MLP neurons of a small language model. Each row is named by its layer, matrix (up: input weights) and neuron, and shows model dimensions 560-655. Each number is 128 + 24 x the weight over its row's rms, rounded and kept within 0 to 255. Numbers have three digits each.
Before each neuron's rows, "fires on" lists the tokens most often at its 100 highest values on Wikipedia text that the model never trained on.

fires on: "\n", " (", " \"", " W"
L13.up1223:176148147161135149145127112143124170110131182077138095179172132136122136145161100102151171160132135105111135172112141099110159124134159120115121122142166128079142139112128136111117080131088099180129122131132159103130127083156112104115114113125120175142104141073165146131118129135123118116

fires on: "\n", "-", " (", "==", " \"", " the"
L13.up1646:099137169139136142143141118142116143115133149113116137161113128149146176132119100122133096103142141098097124142118153099139180125148126110094103144117138129102121119120140118143180152108148132119146125132091139113125155184127147144162191128145155178147174112128126122147090099113144108109

fires on: " \"", "\n", " (", " f", "/", "-"
L13.up1261:110134154131180149107141167148176140129165146133097148155098110149146131120136116156095135124128134163109109187112125112112126111135113121129113137172129133125123114144127118130131147128136144136124154130146124114127150100166151180180120130144081131123123108123109128163070132134174108099

fires on: ",", " to", " and", " I", " that"
L13.up2584:128159126138133143114152137125135145153149136130088094134108103122156119124137117127079130081131152137116129105142156138174134122149132156085123103144138076055081102104168114135147135139107134093092122072117164093132133110090150133090127126125124063136156114156152139126175129086179081119

fires on: " |", ";", ",", ":"
L13.up416:083161088131098093197133122135120175172127118123114128161133075180147134126148156119105121165118081117080124108155160080112119112129127188139139136153156073140143109123083137120117105096145145144119074091147138108107129125075125175111109165130155163114087117136124111138124141114169157121

fires on: " |", " at", " @"
L13.up1159:133110063115171201092180088110095122096130144136141177106169119168132138097119118123115111132144125117113143109127135128116135079103124136092116108115123116128146056142125134150093109135117127136122120131098076106143105132111115131139116093116125127089134159096166136115115167148128097128

fires on: "0", " a", "year", "6", " in"
L13.up1428:096119118149143100125140134125110104111108133125141133108145105114111121091125138082106107117169092133128132077162164140143114148174155154130083132130121093144193180112129111149156152137104144110128164074087122107113144154109094139116155140126129094123118101120119124108139142114145112112

fires on: "2", ".", "3", "-", "1"
L13.up264:124082145159136135134112112113115146178119121121145138152131147134127164119179145111127134178146135121102152161147130128156101119132111105077153090138160178129126156131174165145122092137141132143130134157144141103166110140116176142154139130126146139099142101147115120118116133171113089132

fires on: " |", " al", " ", " Al", "-"
L13.up1048:164167098131125109116128107162151117110111147159166119165097157161149153139100117148140106123125125144102106121100102083106137118110162157121105117149151125140108095097131121122141153120132146144083109136155167132124155110160103114141090134112153164146109112104104155113149084077112103117

fires on: " |", ".", ";", ":", "-", "}"
L13.up2393:117150103140105093130074144137111139152156123111150139137135185153109144103140155134101128116131126135118133123171115134127105121139121110129136125145155089098117125098094113106129159147107121151080113124147128134142115142123114125145089112145109159108085167127138132085157153133132112148

fires on: " |", " on", " of", " the", " with", "\n"
L13.up2857:112127121126114108124130096119135144138147188115119149151122103111149160140146150152095108122148112132139171134096147103141126110103122143137131111123126170150129145088097098136139116121143090148137118088112144201124094122071169104158161118135159186107109137101139140147144133098150143140

fires on: "0", "5", "6", "7", "8"
L13.up3064:127119120141156151156097093146130131110113124139148146104105150122149159109135141115133119148151166105135161155144148123133154157186137129117133105160143110120130088081121034129121113136122182102113115122119148100135167110057096106166165126108149135169122138102114132114111143150132099154

fires on: "0", " ", " temper"
L13.up874:090120143107102137115124130149111128137146135134180136169149135131137107127108149134113181116137137111109165096168122135137157084161152138134148120119177109088126106142149112099117108128127135110113093143153109164101107132155118140131111156156106124116162088102105123122124135103130097154

fires on: " of", " f", " and", " on", " F", " for"
L13.up245:099134135150094110132139124150136151147151147143102100111103124154124159127069123116140115107172135158162150091140131118142138159110151081140114144111130144128086180148154120129105144108129120114132112099152087135103135089138140122078117129141088161086125102119128105092163137086110168105

fires on: " |", "\n"
L13.up2410:131135152136136091140130102105159147138125135116142121100085118169142128099139068111117087125172121126136149110137132143093124103133115132104116118130103105138125083111155080146146107087117083144147119120130118109115140146117146097089089111098114132081097131142126133099088128149126134166

fires on: ":", " |", ".", "===", "-", "="
L13.up1986:138128155113112071147144136147125162126130111129124129087133153190152128107117105127127108113166095147153122159132164123106139145098122144108156101112111138092126097140108141155159157149092140128172134108110147141112097121126128146124107115144152148144132101115150196125143157075137109102

fires on: "\n", " (", "-", " \""
L13.up1247:139118141095151149139141136133112146166113129121134172129129143099133126122115167125087129101172163111157125139138161140111148127141092104119106142144162129194105143161134114131162101127131124150147138155141130075126134122133119127162158173201137174124149075104099135176109112105192091162

fires on: " a", " ", "0", "1", "-"
L13.up1431:109151147159145071107122108144096136090096122089099100116116139135129106137104127117107107070192138159072131140134129176114141134107116123172123109140136132093106118161103111131107135117146071114100101128178163112154133116148181104133160150134125140136092120120139140133171178124127099154

fires on: "4", "6", "0", "5", " @", " Re"
L13.up2645:130167101104153144152149128131149110136149144081143092122149117137156124128153165120127149102127161141135096130121121147163141121153095158115115098209093122126150141096151115147158096141134143122117135160145118173119146093110109070154117161090133092148134101089126119135147126085142082135

fires on: " ", "\n"
L13.up116:108142120107151170122141095128184169163084144101089088140116133133117111117127145102126145117140126088151116111164135112109114181097136119155121135141132093149163113150111121113098121142122126170131125190147107130120159084133118184151136138165149106090123133130114114182155141151126156160

fires on: " |", ".", "\n", " and", "fer"
L13.up1281:158119087127109138125106108133110127136071124156118152106107098108109125155097160122132082136130163138136125158118101159121136138104114164074121125113130167126132095127151161150168177160123155141124122116146158111107134132121134107150146135114078116154099109122150099176123094146149156134

fires on: " |", "-", ".", ":"
L13.up2325:120143156121123088129127124132134113083165114125150137116114143175178125115155140160069108145116146127109152118112158119123164151141098149122113090083094114128140136093151176126131137114125134137140128161136138098128164131129086121149169091085133094117139146107118160131122137119100115128

fires on: " |", "0", " January", ";"
L13.up1944:061099125140117144125102146134143138107096147158124136139123107172124099123127084129106116134119115103135147117114181153138127127132127128153177133095120126126146140159121143104181123155118130143120125123129166119079140126109131106141102123113112149126129129137082142117131146174107127105

fires on: " ", " was", "1", "-", " be"
L13.up1413:096119129102136177123145119100163151124071165121083158106107084102119094126128126118077128123100106061086172128106138083104105123084130137136138119170148116157129149118102189119125142100098133144082123167118155160181147103148127133151088138132113158124172117132143103139148160138089112111

fires on: " ", "0"
L13.up2166:109124136171145129085127108136164124141120119177085097149109137146122125150111156132122120100151166157133143127124125166128068142021098114157126123135136180135103117150188094060150105125089145105167119097106144111110129121103105117126125105127099114120106092171150080121114143121118148148

fires on: " |", ",", " as"
L13.up1304:136122091153111108113151117115132158131113142106122085080109097155143137101123123136109084114098150106121162140128094108145165105133125122143126147130146058122102094151116123098168144186110139162125116108135160098160110139109106103088099141134112123137126125096115147131104157116134124116

fires on: " |", "6", " to", " finished", " at", " ("
L13.up1877:139129130097150092136144133149119116090114145142123083111112117151141150109071154130115113159145136115176135158080125115129116156135107070105107132136186133142153152136150140104148100130098139153124156120115145114089191134118117176139091173128111122145123175087119184121134144157134152115

fires on: "4", "6", " m", "5", "0", "7"
L13.up860:127151143124132128097106167132079111168124132117166115140171176117129153116143120150123095127099088113131112149125083092093137090136103153103089156131112115116103113114140134168120147165129141118118110182097132118118173128088170155134150146118131089118136144132142112140138167136165131126

fires on: " |", "-", " -", " John", ":"
L13.up497:173113154090149120129133122134139161123127096135107142121191159156118102132093124110097155098072126135139166131121132105123123114107154124168131115107146134114104173099114135160156112120136155142102146161133169131150120120100157153161144147088082148135156113137120150151102131114103080132

fires on: "\n", " \"", " un", "9", " |", " and"
L13.up2358:137169154074141171128117105104121115117149124126127100112090108125123123118138091116121102158175136153097126110146092184139122136116139094112152110108123103078115094154142169131178168136130097169169090150139137112123102098136116161131119157114100137102125126146102127103114090101144134117

fires on: "\n", " (", " s", " K"
L13.up1179:145112144149140146097147142093106175134133142114112118114100162149124173127138153144136146160166153144123166095137124149139119105111173110149106139151128117146127096097185119182091128118164117153131101132132184138110092135093192155143118152179150126092120127111119121128112172120139152136

fires on: " |", "-", " and", " ENG", "."
L13.up1914:142169140134168119120096114156127141137157113121164109121105142152116103091095128168114112125113140064117119117163108131133139120101099127105131111131123122099173170141102129152161130103157156129099146131150131082148109136141114079132139134075136140128140076140114152113174121119080148195

fires on: "\n", " to", " until", "0", " was", " ("
L13.up339:110136121106127133095072066156138137108178124113129156124154107144112140110136131117140129158101192163144129167126121196139097094124113176114102109177141154118129101122134129161154176088086174076096098116112087094112154096134132127144116106164120157155118116117131128127134112095151110124

fires on: " |", ";", " in", " of", " scored", ","
L13.up520:130132086154148110094144094138111146086117164172122120138132123119146134106163123080111155098152174139134117122125123157119124137119118146174125129099145113121068077159072118133135113124136092138130093104142137069110115125123142125050149116112111115127102137113114100186171109150132124092

fires on: " |", " as", ":", " -", ".", " –"
L13.up965:125099146111149149115153093118162131152113127119124117108117104150110101121124116099126105106101148109147118132119098107134124128109156113144108200115127102131162072149145120148182101110107128108119140088124152139159144144146174112120111125102116136113104068158109180137147163083165127123

fires on: "\n", "==", " the", " B", " |"
L13.up1053:137148131124128134103143120103116151112163120132123116104154143163157098129099186129138092135124118094119137138135126145110114145157103141097114139149113144095112122149117148155131146132139090136115110193145146150135096098096150137095142119143089118151112110104142140147148134108130117153

fires on: "2", "5", "th", "7", "8", "6"
L13.up2833:157101130155101156139139115156126140153120141119119135143152098135120155171129159125140145111120092132113136164124124109083106132128086123146084180146121152072143127158119124139134133138145124167122172106164145107091144138129189146122091141110119136148107125117107097100157127134121129113

fires on: "==", " ===", " ==", "===", "\n"
L13.up1146:191136160177129086144148171155116083100092144156130126150119154129121166160136103139079124140124096122128166086136128104139098131100136156096176082145128128119103073118110144141099137135138122169146152108167127160100118127131106116150157140083147135104164097124116162093123132101134140128

fires on: "1", "5", "2", "0", "4", "8"
L13.up667:124151164079129138087139148106141142189099109113158095121150139119126111132086147124145150126096122158101160159104133132118143146143109132170099146161122188110104121122098129162136145101117140150133149186074116115099128122160133103143088153150100155168150154125151136112172148119098161142

fires on: ".", "1", " an", "0", ","
L13.up1390:149116106091100099114113118145091130121123143110134105134122154121147089150098113104132140129056091070122093113109104078113155121106165105112161124120120102116152143106092125173154129096125105129104102138102119133112190093104146134121131113155154160129138142149146125112124120118112090091

fires on: ",", " and", ".", " as"
L13.up2363:135111110106127120166147108134144145121111123166137145118146128135135138135106164100101110160097144136121138111100109155099098122145082153105117155121092118146131115121119086125108116126111132128142176112093147138134176110119144120103103131131106105137107133152109105115138149134130128115

fires on: " |", ",", "-", " and", ".", " of"
L13.up3057:130121110121145139166096173158160179118159113176115127164134166145134090096120105146123133109160116124133165144137128087171130139140124142119086114166149121089129133144137115138193151121148104109148123167110124139111137187097089135140120108087110131138086124132146122118141113126146114145

fires on: " ", " =", " (", " the", "\n"
L13.up1912:114135135151094138102122131102096144093106150109158141147122171117105139142109082127134153151138103128141134128151172121148155142162126110168085159141155062125126138098097133081133142181136145116121151121131123157152129157107150133146127134136109131118140107135097136140124134161140124152

fires on: " |", ":", " AUS", ","
L13.up935:143116129105111118146172115139115126127157163128143114134115160099113112132144157131089153134153108142117153135127148142124096139096134125126112095123113161149090113113117112139146143143115075137133118098134081116101168135120129147128126142093071169108136134155119124114141175101172193181

fires on: " (", " \"", "\n", "′", "°", ":"
L13.up769:105151148136126066143130123114105152139149099113112138130115094129117162114099128108113193153158150157123104208101115130142130135101161103115135143112122117111144096093112152129166130105123141087146184089166144057124119123124126163131117113127159125120142101136156133102068107124130140113

fires on: "\n", " f", " Gu"
L13.up409:145138178168142178132124176139131126128174130092140122142117148107120142140136137130161140118143147141133115135124141146059127126103166152101117093144171146109110124121129081118129134136172112184103089139097087109136161172118118158160108152129140117119106132134115106140079119098127158165

fires on: " ", "-", " ("
L13.up474:076137139149123145134162107110131141114108115106137124135067103162135113100084154139130128153129183128142116099134110145119079134129134119133121151092120162134101139137175141137130122124129146101152103089109163136132160139139127091114174108148139149152109096137128106146086147121152106122

fires on: ",", ")", "),"
L13.up1320:117140125114108105097098120106119143111148128155122145114139118176147143087145130086117117110151097115126116138104098141096149102123128121143123139141134131132043157107113113121192096125214141171148129103124152159153129133134139146127149127128153088128140151131117133085098106187128122127

fires on: " |", " the", "3", "2", " round"
L13.up1591:129145133124133139136124160113146171146120128146106123112145158098193179108132181114141145165161136111111094093114092176100133157135103126090126108167126193138129153110126154127097137127085175169148163081133088130106112167139125125159134177152101119096116103130156135148173116105142090096

fires on: "\n", " (", " \"", " (\"", "/", " Max"
L13.up1071:139100192133151145148138127079077179071113153088129127125128107142164078117148119149127141146130127177134108105115127114164167138123102152103128150152112113128144121072135126148120148126142081101132107098152166148152173059110141130126139139150161113118166136119141124094125143128082118125

fires on: " |", "',", ".", ":", "-", " -"
L13.up1910:125128134129118086099120103125063121117107145128154131097081126153158137077135120134104123153124137114150147153113067098121138129131140077170117121129180169126153146142117075151107110121157091131130127161142151109158154110125135156173101143092116102127085113138129163110126111078094113087

fires on: " |", "|", ":", " D"
L13.up1962:144157096119153159130128110177105167138145115128152157121126160135113140166101168104134109151138109152157132105146121099113152127142133129118139115097126124137110113154106112127072119123112197128128096137126111102135110120163100119171150116125158133068118123111102137148123112099119108145

fires on: "\n", " \"", " ("
L13.up1106:137125143147136080105070115102112121147114126109125183137059165172163124137158139116116132103148138164115142127124130114157153140103151131101126093111105128099151125148104136164107148122131100118158128136152156096105130127129101125139082150109121134120141131114115139126132133157126149151

fires on: " |", " an", ":", "-", ".", ","
L13.up982:149091114126096132139084117137192132156169116159111126128121115157118098155173124092102098123134136181125115134139146142153161107124156128102150146103115144152132139120145132116108106123159090159102114112130087142114119114131121140168131182100128142125097092073135108113128158109092138120

fires on: " |", ":", "-", " by"
L13.up2600:152152131149182121110151156199092120155166119153100104134141117086132131104128093149104136115112114125115143115180095082134159085187113155136150158064109145117152165142120161143133151089123118100110106084153127121151132120106139145124142121111121123173166143126118125128129201118134107173

fires on: " ", "\n"
L13.up1546:126129136119131147090153159079123114150116147140091123099123109159101102125125089114099162116130126147117143120119139134101103133164125122081181109119112124156130150152134096122125101099132111117130125168143157100138101131125108133092115108117127124111083084159096146103132103097099103130

fires on: "-", " (", " \"", " |"
L13.up2257:138091129153110103138149138109105185107134122124142187132110090118125137182144105123098138121118122138156116141156115124159124114131146135128150141161156124144111125116137138114120133140143161137101125139078155135126169122117113130149120104164189149147121139096136137131134121112107170154

fires on: " \"", ".", "\n", " -", "–", "5"
L13.up36:133089148109118137131142123120168173103158117121137133054091095102105108082162119157083141084127133155154119152130154146112150139165116082116091160142138089124138149111071101108127120100100138138140126132134172092136101091145133177114142108143143151110142148100114139158127146128144090111

fires on: ",", "',", ":", " |", " -"
L13.up469:152138179083141107100119130094147127100097142124094132079154089134092132115116153136122088148212119106093085172145186128140160132125170122107157125165136082110095123136119117159123172125126111142116111188173125098144125119089120138125140113117134125128128120060140112114119179129151093077

fires on: " ", " int", " (", " Ent"
L13.up986:151184115131101124137107103124128141120102115133097136130087126100133081115114102130136103087152163128134124156143150100129170169142096109122099153107145114129125097091138101133143126149154129136100109156143144124143172138134152099100097165078126157142098136101118154194131142106164124160

fires on: " a", " A", "\n", " ", " ("
L13.up882:071132144099110112129116109138149106091130121120109089127117123165135115188134112132127149150112114168128123122122134128130139189102143077104148160134122188126112118115170173151143130164123148087145108123123176156144158153169116123147114053161161116169146119105131129092110177091086128073

fires on: "\n", " (", "-", " \"", " ", ","
L13.up32:117141109102107122114147100086138166145104112126157154124160166148142163126112116163113140088098132127117142173162113119133164114125172107190155139132126133196143122137136149127119129147089111141156092131083105132111116136138127176133163085144132164145094116136184121179155097110122140131

fires on: ".", ","
L13.up2230:118169129151126090149135118096078090104133141130146169106102169108121147095151154117137148131134120068083142109119130136134149113102123132108129147150111104124158146129113109157073064157135171107119150131155172150137148127106144154092135138122142177126166137123146116113111119112139128154

fires on: "0", "2"
L13.up1244:083114159107172136116144110113119119098134170132153109121168131077124110126089122099116151109136145124101139123147140119125147125145099093116160121105136129052104135154127114143126126145132143148139148117153124144118131109114137106110175156097144130126139146104145083129116193097126146118

fires on: "\n", " \"", " "
L13.up1436:111143095082114119126096136103149099083158096108088102148113148167117128044149105176136166116141112079119130159156091089155100151159133119120100148129150116151139147120157120151098120160120098116133126120101115146094179138063139163160135145144133109167106161153121087202123109113161129084

fires on: " ", ":", ".", "4", "-", " |"
L13.up1547:123114141132112156131116045135107147107122139120125118142118139131135171116088138172111176120145133089133104110124111135134153148129185104141090135110148149107102093133099090136119133115158123153095156140108137136132117140124097127147169091139114124100158137135163134129135123107103122138

fires on: " |", "-", " and", "|", " to"
L13.up3026:109109131148165143142146122142126127138159140158131138147129131156106151100106137163129115112125137119140128154101119114113115131172131137135119108125162104161138195118144134118149120122151103093147154136126130105106149119117088157141149135119137135090099144162101085120163134146154103127

fires on: " ", "–"
L13.up1786:131115149154132136131117112117132134111110110140141114103076155104145112139118177142135127107187133104098107161100101139144112132091161123143150127176124131117089114116138112104103094126103139127157107113089124128153153148109122143136110141159137126125096098154145166104119143132106106127

fires on: " ", ",", "–", "0", "1"
L13.up1383:083111105078118128118127123126130165144143159116108111124111124143150122152112134140090168098126137152093097123136129131134130077128122128107151151119108135147125145119135105149140092149173073139118122142121118113132117174138162153096156157104162131105185178136134125126136131155119136134

fires on: " |", ".", ":", "-", "|", " and"
L13.up2275:111174140134139111151107115136123160158118127147130143094147104139134100116131129086124136113119149132129169150163146116140104136107120124137115149108169101078123118115115110108155108107143096135113141110112143156140123165136135148158125143089118140134119091136122152123143119105156090146

fires on: " "
L13.up1522:153120126138131114135170074143175126108128110109175121167082131144119130129099158144163136121151142148186107099109125134159129072079126113105143120129147121101122130121120149159143105103093103121110101073196143122132172161126113107091143081145127136149116167112105151099114141106137131106

fires on: " in", " the", " a", " as", " and"
L13.up993:172166112149122182147092129145147110150113134142127125102115136156111136113132161113156085113168186113093129131125115143152121132110134162162145086128147114125137169137161191111137126159123145126127134137137120108119110114121128122150114137085128145146139103139124135159126137158112125145

fires on: " |", ":", "-"
L13.up2750:095124138112168133164166128129118094140135113121123117109151142134147125135126074108105094147143127085106141114100106107170148131128185126156160139156133115147102097146156106136087115105158138157103114140127164153095135104114111137152092087133128136129122143133158125122141127163163108116

fires on: " ", " +", " L", " R", " GT"
L13.up1626:109136141104137124119097134133153086168090092119159110172158119106098102102136109128129137131145158141131139090106062153117103157158175160116110126108100125173135128089155108166140103146142131150139141137112183151108126145120131130086141108085109095189138181163139154116181161165183175144

fires on: " and", " as", ",", " was", " were", " being"
L13.up1463:125158087130126160137125132148102104151142106122163134184121161128096092124102096108116104152108138122120098165148108127091164129120130167137147125146107138132125127144132155128099123095149132181129098118135135122181107106092154140118135121119124147078134114147126162149096137133112131131

fires on: "1", " a", ",", " A", "2"
L13.up2052:130137105170152128131142159134116127102171145133146129145135097116112105126120114126112121166122157124116159117153114127178170093152147101122151144138132104118132147104084113114095146139159124068169150171131098097149132129104116095148130122149106151119116142152113159145113109106138111118

fires on: "\n", "==", "C", " C"
L13.up1847:127137171112135120142138113126110134081097103084127108116149115139168140109089122155125123093128121100147096115161119123122148071134135119150140144213123132101120103129149130184139136110146122091076133141132131145146122118102177143132111128079137127115082168132116108080130099135159120135

fires on: " ", " number", ".", " |", " to"
L13.up508:130101108130116142125149108142120101109118136161099155127125129169117134128145122141098111089119163138139174145129154130108124148072150135112138167127126161109107129085110149100141124113128133154098149118099123098109116134146124141170100141099130151149118105152161146154120160136132187123

fires on: " \"", "–", ".", "5", "4"
L13.up370:131144116093145068173120120113131119125077088117161123117090103163105174073121143135121197118166105125154144165125159108108158156146118110124094145122092139127142153069105111152103083124133119137122142155143119155122121112138088151144139128158124104100167145081155090166175131106143120098

fires on: "==", "-", " w", "===", " to"
L13.up752:141133150130153146111153120103118145114110148148105113102139138124149142116122130114156105104068125096153120104138097126106122108112088137132113177140119106092077152155156126132140071147083131153123132150126159150136121142147124085139137091129103147143164140086117110142104118129109107156

fires on: "0", "6", "4", "7", "5"
L13.up2255:133134066130091097139153122141145102163142158118142138092124127144128143121155137142147116114133125133102145098126122137149111118173092179108105106130149114107116116104123126099118075095099144089111140134129123104140124176112126134147083182101095142074148097123140149101106115107120156134

fires on: " on", "1", " |", ":", "8"
L13.up1051:152127162119092098118140097066134106109150101092136140059126144165154122116123132142128120142158109089115139158080124123135104117148150088095127120139151086133092098107151133154158127116073192062155132134101148096121160146155109148126127146083139136131102139140124119100117161153089135158

fires on: " |", "-", ":"
L13.up2554:112140111152135099115122153131116105119099118161140129115152120128159155083153092119110150134114111091142106137112111109116144187119150138151114104162150156109167126134140160154122124079108125150113115139116147128171158124097126140112141133105101116141107149130118159153151148087124153132

fires on: " ", ","
L13.up2221:148153130173114084085110110108133140125123142135141133099202096123134105111126146121140133138123103095121138105110107135111127157092143100140120174148168141097111133073127104166124132149136122130133159104136142132150106110118134153119106110140147139143136166109097140135147113142143168114

fires on: " |", " as", ":", "',", ","
L13.up680:146142136098129154124171077093154169152113169129114151108118107135140093119116125116128130133162130096123162158123131115134150089128125102129118144133149050117102127080129116118131144099137111162149135146109148135167151145126123099119143138091157129137086133145109110140123144079122155089

fires on: " and", "with", " as", " with", " on", " American"
L13.up2909:097182127118134131125150128126108150093113126144108112118142156116111139095115138143151126110121127133119174172096150143104178141147140104124111150140114115115123162176096124158109102128094102148115135144150135161136147117124160122101127098156127140107143131139165152096127120115120112074

fires on: "\n", " ", "==", " a", ","
L13.up2727:126135135135111122122142108159134146158107129126104157104138118139134106118104124095092088161111109150145129145123165123113140134093156139091154108119146165126137107110185099151117132084106127118130128119128092134090109092116088113134108114096110154109146122147123161103153118145071158124

fires on: "\n", " \"", " ", "3", "/"
L13.up2319:123142159120079160156124120160157116138076103149111131154117172137127160100142133168114114120139115151158099132086121117114145119113128083165159148142176115137134131142150104149159118163144116125126118111126099155117106135077124141158123110184109125074094130070103135168146126080130109128

fires on: "-", " to", "'", "iang"
L13.up862:118109157100140128146152105159120114113119141170153133125149146139081128129134116121108124109104185130130089128130125130115140125154133155102114147142156158117088132160120079136128096173126126103109103120118134176113139134093128114129126146076113141162177097134120093139143135104117087118

fires on: " |", "-", "',", ",", ":", "."
L13.up2053:121126145147160124083179161123092178145137142180120165095117110156144129112122123124136120100180093137166155149108098125099148139122105115124100115135091129142119143104107086137160148180117122137125156080145146151133139145143141080150103116121114125114154104136115125114141143113160141128

fires on: " ", "–", "\n", " Federal"
L13.up1249:144150089141163116109148141124134113142101157118115060125153136148144134098078122109103148116148135139086141144161091128118136151158134147137090113138134135149150121147103108097082138154180163086139183158122110127171206133098148176107127156130104114107103097140119114154132115101125180123

fires on: " |", ":", "-", ",", ".", ";"
L13.up1166:156142129131101118129167128138138167118120097126115133102159145176146124160140185101122106132141130093165110101122089127118125133172112073104118154139128156103129113113102131177144102079126117117135120145091106128126127170177067158166107153131130099116121110124111159079150128108147103103

fires on: " ", " to", " (", " from", ".", " for"
L13.up2874:115111090125140127100178132116138158095151149135112091149132111174121105159162129159150112100158128118146128136139123115089097111123137140179180126114109133102132152123094145116154097141098109156083127163112161088101118134122129117145177099077133133157110139142149152173119130133127088118

fires on: "\n", "===", " det", " c", " C"
L13.up163:152125116116149173191114104088150113116109117110116135113147172152113171083135116124157104103117171105125152106142146137139111103145118110160163161143158109118135138097160114119138124158112129120123144185145115132093134134130134144129111151081126139117111125089139099166153128123161131128

fires on: "1", "S", "0", "5", "2"
L13.up2323:159155125144117112137163117108128123148146169139117121134174130121100125125167120110151164133098148176120145127150092165096153187113164141135142176124143108091151130133161164136075083131158131151128161139118087126164102126118139098135095106127115131093166151112157128146117142130128137093

fires on: " \"", "\n", "."
L13.up71:128135123131108158155104121116119111144133165108129164135103163110099134110163156112099120139142144139122095151148177190133151129079160122145112120156153101130139079146152112135143135150166097136154110110163115116167125137109126151089105141171141155099155118127130088184097118121099134116

fires on: " |", " over", ",", " the", " in", " of"
L13.up477:138168133153179067106074097147121141132060134131146097102141106126147096125109102149182144153125123114157140130106098172094111100182097111086116150091089105138089072133142146118141142137082141133112115118127117125127154120109155148131080134108093112144145125144147135126128112158144079120